config.yaml
n_layer: 14
d_model: 256
n_head: 4
n_kv_head: 4
head_dim: 64
d_mlp: 1024
vocab_size: 8192
activation: "relu"
norm: "layernorm"
norm_place: "pre"
norm_eps: 1e-06
positions: "learned"
qk_norm: false
attn_scale: 0.125
bias: "all"
tie_embeddings: true
parallel_block: false
extras: ["capped logits"]
init: "normal"
init_std_qkv: 0.0225
init_std_o: 0.00425
init_std_up: 0.0225
init_std_down: 0.00212
optimizer: "adamw"
lr: 0.00123
lr_mult_qkv: 0.7
beta1: 0.9
beta2: 0.98
lr_head: 0.00525
grad_clip: 0.5
warmup_steps: 473
schedule: "wsd"
decay_fraction: 0.435
decay_shape: "sqrt"
final_lr_fraction: 0.0
batch_tokens: 32768
seq_len: 1024
doc_mask: true
train_tokens: 484500000
steps: 14786
dataset: "wikipedia_en"
MLP neurons of a small language model. Each row is named by its layer, matrix (up: input weights) and neuron, and shows model dimensions 16-207. Each number is 128 + 32 x the weight over its row's rms, rounded and kept within 0 to 255. Numbers have three digits each.
After each neuron's rows, "fires in" lists the words (lower case) most often at its 100 highest values on Wikipedia text that the model never trained on.

L11.up467:087097152141104119103051139050115147175148084115171134202166166116124040114098157091128103159127132110164132134126085158098082181078080124131126121167128088174143146149066107108132113084131104171144139131120150136176120088104135105116132128145131148134159124188130064134125116126105092071133126086110102103205078177121163140127128086154139139097123085112092168141166132178106154118137131101150147198206114112175095148124125120115138134116179129184127141172140100094158200144119085125097131192161101086108141164094106156178121173135128133089115123104136141107144136027196138183
fires in: "has", "is", "have", "was", "he", "had"

L10.up242:078130114157124131127115142117110114146141125135086121096120091162126115204163089127142064153104228124122103131096101127140141149086166125137154110084141089143204124099069114173138161139131112076171117134184181116100117111098173115132072153099144100206137142131110111138137095142111093058150086134152152128093072154125180146114091163155072195128076105136143104089158131126094147075102020202098065109148157166128158137117149155127117132129175151152111126136104096107114122122142153094094086138092066109143155121146151093112115087149133135144090138101144131106154166120112137123
fires in: "of", "the", "on", "for"

L7.up370:167166129134126146113107171117105127152139123096119151127105164110143104138097199165098055137102123110167141134141149168061174168101136109123114122104128153063124163082122185110117156136131121165141065117220168113127114148140141179067117167147108171124116176129138103139171090134148102098140080140155164210119099158156126121156179184200076168123146134138104145125083115112128142099107080128140085099109108137137129149167172162117139157207157114074147082136165090128141104125155129040069103143081126118104146145114133097093115135197122116169085128115171179129189200126152177126
fires in: "the", "on", "about", "of", "in", "a"

L10.up158:143128141120097158155084071153134142131133142089109135117135154126108101130154126167153146134141146105131148139109166137200112113169150082126123171159073166213179181163042150105157095144117112078169156143117167116158146132109151110157128158143057129092083105170138121105128115177204132186104100142165174173101098140117105140187105192126143102084142128092146150133100132174065137116119119119122113101184149124134058117122120122119135110199141093036119131106123193088134076119135151151094155144106104113115095138110190099151150168064126084118123092114078120160214121106121166117
fires in: "by", "of", "born", "in"

L10.up284:158120137206176187139110151124156130151151135127113120128176093043126127162141174114104090170112156077150151108123175165097164108058119118125127088167108142120161170027143155143128185136118161160130140151118126082155133129110193101124073159089112191120183198160136118188133103140158146150084132083114141136078111131163140096163104181105090111098106171101086135138072096068075120107110137126128154075137134143142128129157120144088119128193185098119130133065126112067160107108177136110062091186102113120062100082142152057169123132161090097161125136114141133161137133108145139120
fires in: "after", "in", "by", "to", "over"

L11.up908:135109119110079142158100156128143129148101078139126147158083146124177115104118110192152133096159167151129125138092119093055114074123112150156112107133105077094145128132119128098121212122090079136118099200141139108177093110125118153098089152159125143130108134194161162172113093195112167151060139135134160126082071126107124104134107174131049145144117115147106166143111128125155149071052105142118125113107128178142118183140183146163098099144140160135162192113106129149077144190080139092146193055119127083154152091108104151127107129122192193171137191097097106091150201133151188097
fires in: "0"

L10.up919:084122160069075208114101151125147092056105086155106163125107084122159106165115161165153168138154154094129134146109139076083127114136078165142122074170129099110165112149116125076152177113146150086084089143101106083176170132182135104102110148147131144111106153145141118161139155175104171150135092175125144133139100129128081085102148132143121081134080155144113171135056122087113075068054081124124126193168126138087068155177128158139116103108133141122083177108136105153098140117141073132119181134135101126140107140103149154099118125126180179097135123088135176141094137170179154029
fires in: "0", "01"

L4.up694:121100109153156168123107156035129107109071111117123162095162108104178117102108107142070161217163144141133117130100093128150143100085136156129134133138112139117150117123163158107160097137132183141108071106178099088153163172131123132114131114102073175144171122112090117174161115117109163142198085145136140190145118091094164144136094076216121151188171135133043185139159084103097136096143120185111093102123165162169149126166133162106185166121187140121140109072135101107114104119125109144204125107123152061155114145132112098135076145104079126168118134116169129205117117129144106114
fires in: "at", "atlas"

L10.up641:121112205124126153111085101127144090114141084117076151123155114100115161118094099134150083099138221142183173120173128159146082092163174112133101124131119112109085162090092137102162167156096218066144101114168156039135127154154120135119057115062122131129120139127135099140111126138100129153103124112169088145090163115142094107155127151129067142171129138155102164152111215160148119116136063135069081115125108102142131145091140159141120078113170106091129110127122141120168126125131108126151096101193138169072190164141172134166153086159119118163095200108121156184148147124149112149
fires in: "the", "to", "s", "of", "for"

L2.up980:100137108099103145140122094127163120111173024084121129136124121104162094150158160124092124105100099144192103128094102042060092119121112178143120138162118130057095153127138128124086125131145183125133132170151092146170124187139194164094147123199163109122106137101190110109135128154129160147165146093125153085126142092066088182114095154103154147134121115146110132077075107155149049126094121129162125091109063104088059239163118153128136156136111105140117116128122153139097118142148144074189140090137109122106134134125109191161133207130170172127089153124121126108105108118114182146
fires in: "york", "panama", "kansas", "mexico", "virginia"

L11.up469:079119197205160110138108108141135045157105065162099127114150118140179077147139066159122089196176168177175136132108109087131105148128148132125156110160141061082139170135114139094216188135049168143179121121186149157127173158083138132131101102110115132156123145138084152138109161145114140150103102124152158142071146151114125138138113126167170112130079180120107132111138220177100095111141092161146085139232127200091168063065154142135162063118135107109127154116120083092139118097184105115084140111140115118115118148115117168156150074123125105132140113106101191103086136169146104095
fires in: "was", "of", "be", "to"

L4.up272:113108201181127190130121180122130105142058184123142174118140093085146131186130149163094105207161114134133162107133122171140139077088162077128151060133088086110125143111204147082160117139132105132126138104148150130164148132132129099086192154121058155145191185129081145190101106160151133101111110136171164127119131162118077111163129090151089139151131202113106176105097097101063114124141171172109105087144076181132117135150149145071133170114193136136148110083186103115132072102099160109111150167088111031104102186121188103134069141166135115150082112123165145121167135121136173092
fires in: "of", "for", "when", "towards", "after"

L4.up253:169104106170141131098109184148202124127141108120104103124104134084082142150137179115050159159167172112111126110129139160118197111093133138156119110105155057154095155044159166111099101126131110152167113153138093153124141151102046071105091175151120145135176156127068146109181142104164154170173154143153169140113073078138076105155174154104075152217163120170154124148121137155109119079138150155117051170177083122122088115162165092110061155083199138065111100126140122187128106123147110130119145128090088141124208165149119114140134109171128138160127115104070118151127077120153084111
fires in: "following", "two", "four", "one", "five", "three"

L7.up669:138112129144144124121119136112145115125103103138138106078184157162200108140176112088122128116152164103146197141122160133104096130108105084136172129153090132162174165101048148181168174126152131116174113158133157129106104153098171121119109119148015115102134150138124119106076109180124147164165116101180154105098094150140128120148106086120097134156053123127090178145130129144181141127143193148131095143118108181137121107098139118099116118134190116095164177112099143071096105129120120077006147154146172073175151156122177115086133150132129107092094091108093171105226078067109105107
fires in: "for", "with", "of", "left", "to"

L11.up86:142085070210144159111080095095107074098150052136140160090151158072102109198093144091058092151114127134123176127108122134201123139134185131143139058153124161088161150133107046092174134127104171142176053091131184133162106123119154152131196091131103138180169143117150127161069091143121137127105080087128179116128109153127112188110100073122133116092145159132121138083146152088136140142120125090094099157179175208110128132119133068137115154101174129157123109119129192113155097135189160142126168158077126080085138069118131141134121156118156153153124137104148108128196088127080133131
fires in: "with", "as", "features"

L9.up912:126084110128154125143103145128157084130169098153161104153122143123111167178093056154191107164142166138162080102191104170091101116161097110126082139137124170154161175099130133167139182133130170116139094118147123114138114114125127137172070079046089122098157173116108044138123138127102073115092170155141177193141141086148078118146118109150143116087120149115105171129076141112100130126119118120162126128118141125148156095163136127071174135130220143115126134089133157082176093134116123114146146164149141131078175151141156103151144101146107091161108202101094159119207167148139164121
fires in: "to", "the", "a", "of", "an"

L9.up27:156208125195129162102133137085144126115111142139116102100119086080095169119128072184120117125120106123100100165128140158146137116139174132131115123137125081144164170157110090157195149122175098141091155101088204090126155171114183095156191085140138109154120161207127113161135148133118097132103118135093152125128147202129104101115099081147090114115104123162111134182126133104082157102149162120109083084155149145116080175129177104117213109165115113154164183082162161107145105120088154113105136175132141068056168092103122146143133175125145123110113134089080141198133112079184177096
fires in: "in", "as", "by", "from"

L2.up699:057098123183133136128125137060144084142053126174121130144153090122185141061149087125041123190157159131143125100117136160130169105084143124129133155132128167118140106133139179110155144120135175140115098138113124119136130175106105050124165146118080159114184102128093113180185123157089147144148039163124108181150117116149149092129111062155094152226139112138083149129211115076127172100132191178107112141128170139168162101138141124146191117095200143101161119109147085111061130129121132138135119122084165067174107109132117115104078146104083108137108132111159163206144094109145163086
fires in: "at", "atlas"

L9.up263:126140147183128136143113211113179155123127078137129090087097094081096152177132153138069091174069176097127124127126056187139150136105098081133094057119124113151156169047071087112164141131104178131082121121112123116136127138106124105165157094159145082143166138143185128150089179168171173155144115109123171106091092118119132126131104123149146093097125112104143145109133109136074126103147117114138076121179157125192154097152148143157085169219189131171165135153088165119130154122126139089099156158093123081070113117093124127171144165164110121144095123104173131157180090089131119080
fires in: "as", "to", "by", "with", "for"

L9.up601:091115198125104106124127094117155141143145138148125185089145124067126112151138082203182113126031146166148130135112070143101071087094085133126151163160113141178174144108149050140154133132073137116099194202130125120143147148128203149164179110093121120098138151139164106158105033133122159149131090096156201146142099142152143161160096140146160094139117188112141156130112134132063182132159120112140145184170081150160103120158119140124139121164187094126153099104156128104104110113140095131097170182182111040123157138096127122166094183120119100115186123120079168123149157050158116061
fires in: "he", "she", "it", "who", "and"

L10.up300:140149114156076059137123087104130145117107133160127121149112121160082105100171107155159129142084140135121196104136096144183117178157149153136127166165150101180122147116086105108085133125112096148175139142186153150143074116032103063180157151104115146126150128141170111110090074113132124183109162139203147122159092149144100074122117089115101048131173118108149169159159124150166119125129113131134144154110114157103109122192180069180090115118137053143063143151147146110054112124145074092177163102085123099099111124137147148101124095105132144115152131107114131182162145126174130135
fires in: "which", "and", "have", "that", "is"

L4.up461:108092130161131180105103129060157135155128091132143154118168165124135128135128118153086141200196186093125104126142141123137061120103120027144130123111144040125089135092101071160117144140109082110167084131168201127132144139129142100099139207145140138185132121105138113066094132138084099142173088173158143104091146088177103142153116171115127078127038112153125151093135104167123146109136146135105069149198081141113138110111160094110053138123183142138108099120117121168116077134192130139096123178130201116130171094125173106118189103104170092166096149104071112109154158128135139115
fires in: "for", "county", "of", "college", "fort"

L4.up442:117143121108111155142105141154117115110160052065125155138138100136069120122108141132138058105116142103111134100112105097127100115117137151154106122140078108119146157124153049190118145118146160112099145163229073117117155141148165166115128137073129076120140149167129077171165147136111098130140083095094151133105121078171103227134120136099113139173127090145135125150129098141148103116114161146189133067159094092087084215202132159090164123102137091120139117093124162133121119131118118155126160163100096141114106154176210093121103115112099162082097060115093120151133174123117162115
fires in: "november", "december", "angeles", "september", "york", "television"

L4.up923:204164163084088151137113056134128127160106103165134130086117097197102126092120039157157169144074118185172115125193079155074097127082143117141128180131103182075138165232155161134161093134109150120072133085164111112185153116135144138171164111102086119160097122131105083231134107187135131123195123173113156138152133109088137168149149108145087127084166148142133226151113209120119107113126108098160119166145151186091042123153146171141141126160110095111114129149139161124079158108125105081064137138158077130084074071163128080086082133129103167147146125108116114119118119148161115076
fires in: "called", "named", "known", "designated"

L9.up157:139098150146126175128111177062058088163114120098116150133120099110076112176140068166117094190201208132119095181126089148155167094132103136133174080150153124074103078133118194138133136136099117157190113102129180088145127106145140113159121101107116153178216131194118144143114164110159161192120108200141148096154134177142143120109068069183129154103123175133091170160145093182094126102106147112118066101153102207115136141133152162086146137092148110089147137104185166105187119131101127095075125144087119092080118152152113035131126156124144098161120109109118079177213107141114133080
fires in: "at", "in", "from", "on"

L10.up845:131166119178108131123119181120181101175082131128104144150150126068126157199083106140137157196169155148115089162093160175119152106113103165127053092152085098092152183098160158137141166124121113146088125126131086157142159167161144104100092141044141164131151165159109093169153128154153098133126107167122174204134149169118137070150188140168133174108119150118062207137071074108045120080142158106087064115106141153139143109165152165141137129140161150123129141089177069097153127107145182045095084183130096080085125132159132098168153159174136123135171120103110114129230134141189153082
fires in: "at", "in", "to", "on", "under"

L4.up749:193096135209171133130111134092110132153135149177114153126120189100146160108140144107139162146081194060091118083135129176097136107104135071134110092118040101094127128118077057132123153123095168130145092165135148124195173140125152201097105122171159186180144157132152116142108130128137158207108142156159206130087101115107139097128080120128116147145078150131072164163115114117080073109131120122103120145096118176144136105161137137068158138139191080128120137093113102085168159113169067098150109167135160114135100131171120142149114127110041113062166084116137167169131145124170116131
fires in: "over", "than", "about"

L4.up642:073100137191128149123094086167166132162160140122121147186107103128125193147106092118126144130118209107138089092118109155192122166112086120158133125142070039140081179200117139138106130113122137114135094154172101128130143092070153140150086150073133136172151123136122125119154160078165150197183113126123134084016090119164176149181149176160194118160173074150106127165128118186117109106140181169135105105121142160075097110255140060067145132143133094148180145139109105121075098178080104144113137123171107139122104110174140104173123127095110135116167148113099129123167182141178148124
fires in: "years", "year", "months", "weeks", "month", "days"

L7.up138:152087119194142128119099097116090112154103137078122059154172174064083129128130078138104079161088189089160107157137103137103112146086143126155057143177101084123088115104172147176142116107140138115153074138126097126178131120120163175162082093137139147093137135186159114148103078106131127140142042124132163102116081142156165168113105070134158137121116096136149139172145144097130149046045122135140122137092099173101119076147141189059157108159107073078119102128193199125101122134106143109112100107154136140093114169137149086097093190148117114078111121110094216132149157123147148169
fires in: "october", "december", "june", "july", "september", "may"

L7.up473:137149145168080148137098175119170133108124112178120070127126116117150159187125145116148091142139182061197118125152143174094122128098124100136119128118107121098117170112171209214138170139147147101155111073128132106133134130096143108131150149125127077039171116105106115132091095156112116135127148133137157132095093113105147167114069182229148160198095141140123108155120132128095118138130114143130073171131077149084135146172167179110124152088179106122178110122194120163159117125116095091078035151123070133135142130179095092123127106157107118178097104115187184192225135128120144139
fires in: "and"

L4.up386:087117128206106174116102177119148151148099088124133125128162086083099126130123097150152119188195113147110144032115126231165046041062141119144124101186117159111124171136104128110140114123101156140133097183160097114178131105085184150201146076107103170136215135142115119188158063122099175182120113107120177147104103149176121126131115126195161098150148116143079101145145094113068106119140119157147122156153075139141125093165148096141120152097167063128173163113175128117099164119104152136149098105117102099075122098119156068135091114149124117132096105104137121202175151135154127129
fires in: "after", "while", "when", "at", "however"

L3.up316:114119194194093159126123154100136133128124151126133192168150096065130132221125168133057054157131144150175131103125139143116102140114125123127126090113132144101114183111212139130126117123155169135073138136161118136093132129086135149093165063117147162133188137134070139113077127137157184113116093124169186108140083135127073113122125147148160168120137122120103113152134124103070108118130197212122117108159090179126111169221128132138115158133173099126162129118201154083138071125126112115091132212108100033072098161086173136140112173167114112131139095120166129150131115124133107125
fires in: "when", "after", "before", "during", "until"

L7.up249:182092129212126095146118124111087125189114151173125180081154148154125093117130103138114120220126150045146155130144136116080099092071150074130140124154148076150141115136152158110126177126076161095160145117142099168170162106094149167129093080110114085117160118140181086120136099138084152151143143150174164109087108149118123091186111026146159090116135100104112151184147159122108130108139137143084135154072093168166088145152133115114122130157183071153119084091184105128143116099120055095169128112136077109111199158171137086148116149130097089072130147112090177129202095113169133127
fires in: "was", "did", "would", "than", "went"

L9.up180:122151084166122101147125119130125158068100133140135102107114145133095115146177105136156120154085210130108170097176112202132088110076158106131154151109142173143160180102104128129130126105121104100118122127089207117148115158108122116154158065158108172102144153127127183123116133171171152138113193123193155135117127137114110085118107093153069119109124095132126109111091142166156144125178093088143086133166139216182140130111207144198134146159154109105188113109127138195138124104102087143111093105180110101101157095167217105143146140101145135172080135099103105144184102092139091073
fires in: "and", "to", "or", "as"

L11.up434:144111120184119101127102120126179137166176065193116123164155181103091107175103164091097070156091127133164083170075111130079064102102112128146113134172124097167101127072165179061160109145124098169164135121141106154141101156076177095105157151114136110115199160058139069163118147124147136167160101116187150169097094126105115111183123105152109088112126140151108177130115069157110122099090149102106074212150138145139106088201193116064136137120128087151154188152110116095172160116139102108141065105134120132161122183113110130120121095135165111129087114093107074180130132094145106185
fires in: "has", "have", "had"

L2.up11:148115148106132103129127134115175097059137136027126103140112172163197111124159144097111122142044117109144111109121108118122044156124089123131150059111156171106181100149092099097122116125144161115099092159122108119142144189119160147110126114087139115102104140131130088098158076080170103108094142109119168143141094104121116198119129111126114140124150110148087125110106158132183094113083117141146137070161120046133114153124116114106205143100114118035108119085127171140048144140140060040169154106101141130084163124123200187130168125185146139108115127125121157125133123138127147086
fires in: "york", "football", "united", "town", "kansas"

L4.up351:185104135102106111131120142064133144125128157106107188219102142147095089136110129144046123114069145066117126094136079103071058154120134137134143093106116122099174131136126102136164127130132162097063120076133109104247170154121205166096141106110106131103127179104127085138094103105134145100139112145143116106150124104078136188127072141119183115096119160129047163116114142159149145114092142152166103068086109101109139189137113192092165151090135080124136146070181212124133149126114159157118151181149096099151135129158179155091096180124150125115089078119135151133084175139135103106
fires in: "place", "august", "october", "november", "july", "december"

L7.up915:103160174113147153131096142104182157104159033097136130143091100140167108197109147142163165122152136165129083142085131108081108123132092148138141140190069143077164132086124130135116148077115168115108121220126096113139127099105166152096191112151125125162128168119104122198150126161188189187148119159157135156102070127104052079107124153140128162134108107132089156156104139140132118078085071145117128133172114155115062098168160102132110125106136157128151113085137101193143151144107085100126137131158076069151166150086097200105085142141163198139157133105127193143127144118130151094
fires in: "0"

L3.up82:126129102183159205128115138150134131146139124129126124141132130132133111143129120154134172145122133064150134067107118173130152093140131174132162119199101082171102142123150162093101154135147143114118143148145093137102127109146200112121123094190147114046144159123189129158109209095100154154136007117176119196097153143145136156122086110149105120138102145135065096116109105145112118108032172129199110127143151096075141107142118183106101088125112111133201131190121116132129120138140101119164095129115156043162125110141079135148179112128169125094183120128119125176176115109139146141
fires in: "total", "average", "overall", "scores", "ratings"

L10.up273:108076198181121140140140091125169129156127104145138186144124160051113089179121098177160080136116202120194152083135135154097081085144113126127124150116121167141116183077121150130169131136083120126131119146113084137145166154083142125096144111088109127123152159151146118141089129158094153173119075153164152086154108183116117169146101155142081167129133196127128169110144176091066171121173126200131118121082057158143148159185148104120136110121119106075120176156081167112107126132108133115099137166191077078036138083111137089147113140166114076132166087104132129141152142171111098109
fires in: "to", "after", "while", "of", "before"

L11.up722:151143121172119137130136127145150119180132142145116108190170136113039160103139145130144153138164174157190145113116136102095119161111132136112117164192146136054100181083087126105120178144126112087096086167101163109170148097151153170158038138039097138065174154090133023155125187167116070144069122156201144117140123144157127164140123091119143099107124122111072124130120120113075119079104141154124103191120150120187124193129131156118139102102150069107130099110120126038191144108116124104140116104147120144131123058103175099093167103143132109110091165100177141116123179175151133150
fires in: "the", "said", "to", "of", "that"

L4.up952:123158142164130091133119174059140132123187101148139112108103179134123137130116145141131084171101104100148154120098109195156142126122138143135103102163125047118127165088175124103195147113095181124186130162147142120170132143066119114107107145119134113080171144107111095117076153093170123131157105106191217168125094114124155117157060069223159105099098138125124185050106094196138125131105159118109117146161159141133157109195151138094105123142137107146095117117167136114121159134102110135162134127120137149138211120167138153151144137098114102105110083110157126166120093093227168140
fires in: "have", "has", "had"

L9.up322:102169119129050163131135078145135102132142134143129131117142187136084179187153160193208133119118147092156081147169109173113136117111089094128088136157156139073169201076119090130159087132140189106173097100169187093182106136137151102151133143154078174090148141168117122122119050106167112147198150110144169181120125142217073123136098148147127058133094105148131160151174137167095148107142071082151118115103108150185136159167150117090172114109164099131136136129136143116125106114139139114171060095147149092152198136146125119105154096105122089148102097107134137180214136091159136119
fires in: "and", "the", "its"

L4.up356:086088142143187127120098137168176112185156174109114167144139131090121168153097069107089151104114170112123081082116121119157103106159079161134119108141035053141132156147137120198102129117143139125156112165152117053104144109086109145186094079060149114141163144137133107143137166064103160122160129103143126081089123098118141159145135152160177076188124121151009134136103145125085133128168155168117091149135108176101132091184149176030105079145148094123186169125126091127143125169080112140113155147190120105120121128191180115145143154113114232115194104108117117131132193149164076104
fires in: "year", "day", "time", "month", "weeks", "days"

L7.up543:146100106125145170129122182094104116154153129079124112112103121146061134150090137134097142137144192109133110111144186137106166130092158119129116088178065149130102135123121155107167143129118160101127069158099124121182165098117135151092086120147134111127207125116088126164098147166206141170099097167170142144091098150081111081182098108139110109098153154155112117155095148103085127060127117151113011122092135166101114096166166120102148084156176052134145170143122123106191147116196104106123147199085085118178124178093143137138099127133141136106196136119100139141158079144127117096
fires in: "up", "about", "on", "over", "between", "along"

L11.up141:101084162116090124116062104131123112119176136165114140174171171142150138171159127138172103086131169144123102098148151108067087135132136130133090195144100045156195128126188122176157141108075137114148106179103146066175106104072192123204129124123121187148138117122105095130106074153150064177145170153136143145129112118129122108143117149151112108115103163123136120144117115169109169129103157127078133154113088192110108089182149145137109083065150130118105077154143126167142180159132137081074076147149117119119154180196122142154158096106108190149133138103152153203139138073102114106
fires in: "and", "or"

L4.up890:149125180112119124130118142112119122086111162098138163217083127120097151116114131151099172113103142084128088100150086179138159167100125160141145175075058061065141176123168170106105107126143116144154166152135115153139149151067126085146130092060141087133110157136128096144088112069100122076157052094150117117091076133125098122154175138141195143191132122148073163155113149124186100123103131150161129094139097115126077146178120161047160110095116086106185164099125187091154092117130084118128159140188076147122092154138193141114125153147139140102131071111173192107142127150125118123
fires in: "year", "years", "season", "day", "months"

L9.up12:162130160142180137108110116135132124122154095120098196055120186141168136135110091189114138128137173142162072155168111094137121153107164123132071185152123122170164168103069171079189102125074162157172105153153125159132117144110166164110112115168052042086112163147087096109069162127093114206135128142148221160063077131095131171211073115145115130138166110161129190097093148142122147112122115123108144154153116168132096120129155108078130135135159138120117143082136129073156102142113151110126171115136166057080161106087132082177129133187119109137176114104097136158168141066139154120
fires in: "the", "with", "by", "of"

L4.up606:154140116161113152118101137136188121141128132128132129174122105146121155146091122134070128127066184089142088086070106138144117154133109144134085094137113074122097158147089107106123118133113190127122123146100050064136125092107148204215083119132165050088184129135155093255098091115142174201151100098129149090036083137117193095134177086158175124110118145152097138144140132114135109082140189107163112112091112132083147103235124124105161151135145105084184116168122094063112121118154101119109095144176084163136130130147164089121079136144141161135130123120160113173149143156135147097
fires in: "year", "weeks", "months", "month", "april", "hours"

L7.up787:106133181114081098125119128117170126148119167099123156166104200151119156095168132195089153153072168191092162077139116188159174159147145145134138138110110147125093166108117140117093121122095188105153119114198175139102121081109146070121151138097112103132120126127147095133099044119224096121135103109191119113139120084136070095147163160145122118131168131136132125162065217168124103125130078152073137088157108120133119104168167115153130164126146121113116080219172130152200116128149062170142166178137077116063147087073148102167118154135111143108142133112132194089130144131161145115
fires in: "who", "that", "most", "which", "also", "only"

L9.up820:158107196153099139138113144097153086143153123190148175075100117129169164175151110137168127151157158159140123142201088179135120137163125047127070123120138130123070132123138188170175156129107128120153137131123142141163144125126123097127173126111120078123086183117115118126090129167125175194155109147133159204124100122119074141136118087163092146159089138141118150119130143148079105120159129165098137089190087191105096111138184151133132069104134108134161091111141108175126140107118123113159100192092161155096099095134168147160138167166118118145087134097145082095166154084116127078
fires in: "of", "and", "as", "or", "for", "to"

L10.up339:198107150122100145077116102116180148099063168119094176150112125092067092143123157122133096153080126063172113165154145102171136141124088080114128106110124177136142201044144178159183167151118186133132104145158155112106120186173141126096154147097120155150151143116123104127090131103086106119151134080146186171117125186143103169172112149162108144129097144173118125115073093090108157111095082110073077083145147141146095133148190058140110135186158125101133119124185147093145083115112125086094127164091137124148168111091193054160127133187123100152097200121134144154170155079174158110
fires in: "in", "on", "to", "help", "the", "of"

L7.up997:143174102195102143138117130096132138082099173130137220109120120126146156140098107163140139208097166130147094147144108217096169081048207113128168110140125096127163113117197070181078114127088171139112172118160127115132148168110146095147131132117156156106145149140153083138138120095055112174143111075138097208113116132167137163167149132147154136141112117135051101159180134119148140102127143166128141152140125133172128139162154128143156160135173089127118158099214105071123106123166069094122151100149132073063163096144149091124104129061110123134126079119087119158128174080179121105
fires in: "to", "after", "as", "when", "at", "he"

L11.up578:151093142185091152148161135055149122162123169188094092132122189071102057195097091156121039188156165097158143155095150091133092103107153119140127143132086094166187148129091165154147132117110028139150157095091133072165171155143152124102092184125138127151153113149118119138104149158143132161107088143141166153090106119148135160146073154170100118100088147144122139165122163104077141097169178085116163079131045131160155151144114116128156160135161136048127168097135152147100124102172088087046089126129107091103142175154145083134149161119135088162102107101130121144137130143075093095
fires in: "by", "after", "for", "aftermath", "before", "fort"

L10.up519:072117118172102132116160108113143108123185148154133132124089140098141133123097113161137108140121126096096033113147123204126174099105168160140121110131128150114090113112156076201090196104076183150101162189145140095109159140062171137161105134142153149128089144212130120147119141140063107110121140109145195229140158108171155128119085078121080122145142146129114124164144120111068098119163063171138143136111154124149142109148148136169164099157108127140170159135080046105199133150216103110149132124106108117125170111221169111084088130149117145104132161127104132172116150098156215106
fires in: "world", "american", "european", "syrian", "us", "panamanian"

L4.up782:196137166103103146127119066149163128163135096142122107118153103129121123118102112184141150169139121182168146088148111112132060132100213152135098122144095101085141159143129096125157090135077182141134108121180093158225133155108178194106138163140043130159146119122080145165101121155185140177156079134125198194098072145099078150134155066107078087157182180131137184113120111156163096088132163119163092171104135150121022135123150104115097154119108093118139143076133192086077131093088124182157156145124107092088088110133170104127122136130112117137176119117122126152130135152152194097
fires in: "named", "considered", "appointed", "awarded", "called", "elected"

L7.up681:158101169136150114116122138129118121122105119125127106174135065091155132200131088061154075168147149082102133109121152181069105103104113085134157116129160145104087212128116161155183178134109115126087104073122173085165119108150195154076108140137129161072125145140135127168128121117114157136106099127131201159133101076091121189120126113159079179098138145141128146210099189116077147088130121107139069112176119173144141146123186179097123150151143121147220189123139150144149121135118152106081061132136128108095184161118109109142076150071127120151053140108132156139197138146122122108
fires in: "of", "in", "for", "to", "on"

L7.up388:165091145124116172125086159090116113081101153060113151136155079079076160136106100195084113123189255136097088106151117155114169088104116128132109104099106134089103136158090106051105132130079138106106104074119100045191163156108136104109122131108126165129161181101157183164147133117136133153127162103157135123166125115098127077175088127177109179092128154137112146110103161118074121106135144120151071137151137194166135119133116117088131118125166090068145138165163067141155135130161160102077164171088078077163141129154170099084093125127113123117194134114082135147160174111127133070
fires in: "on", "along", "in", "off", "up"

L11.up780:137123127127085133154079091129217080121157117093090146150086158118089152150112155112081089137162139165135080121135112099121140195086087171136093078116071119106125156074119139158104107115080145133120135189127103119140147093155146111070113101125103152082156122159098127117082120118113131114142124120155148161125079046084124122167173103110129138136184148149099182118123148122137157085129136109113133192215139119139128088118162092071131112161164108121162116224111074109121128207085156100111229141122122152179168073140128125175122145170170123189128159113117147087128085121195120146
fires in: "two", "three", "four", "five"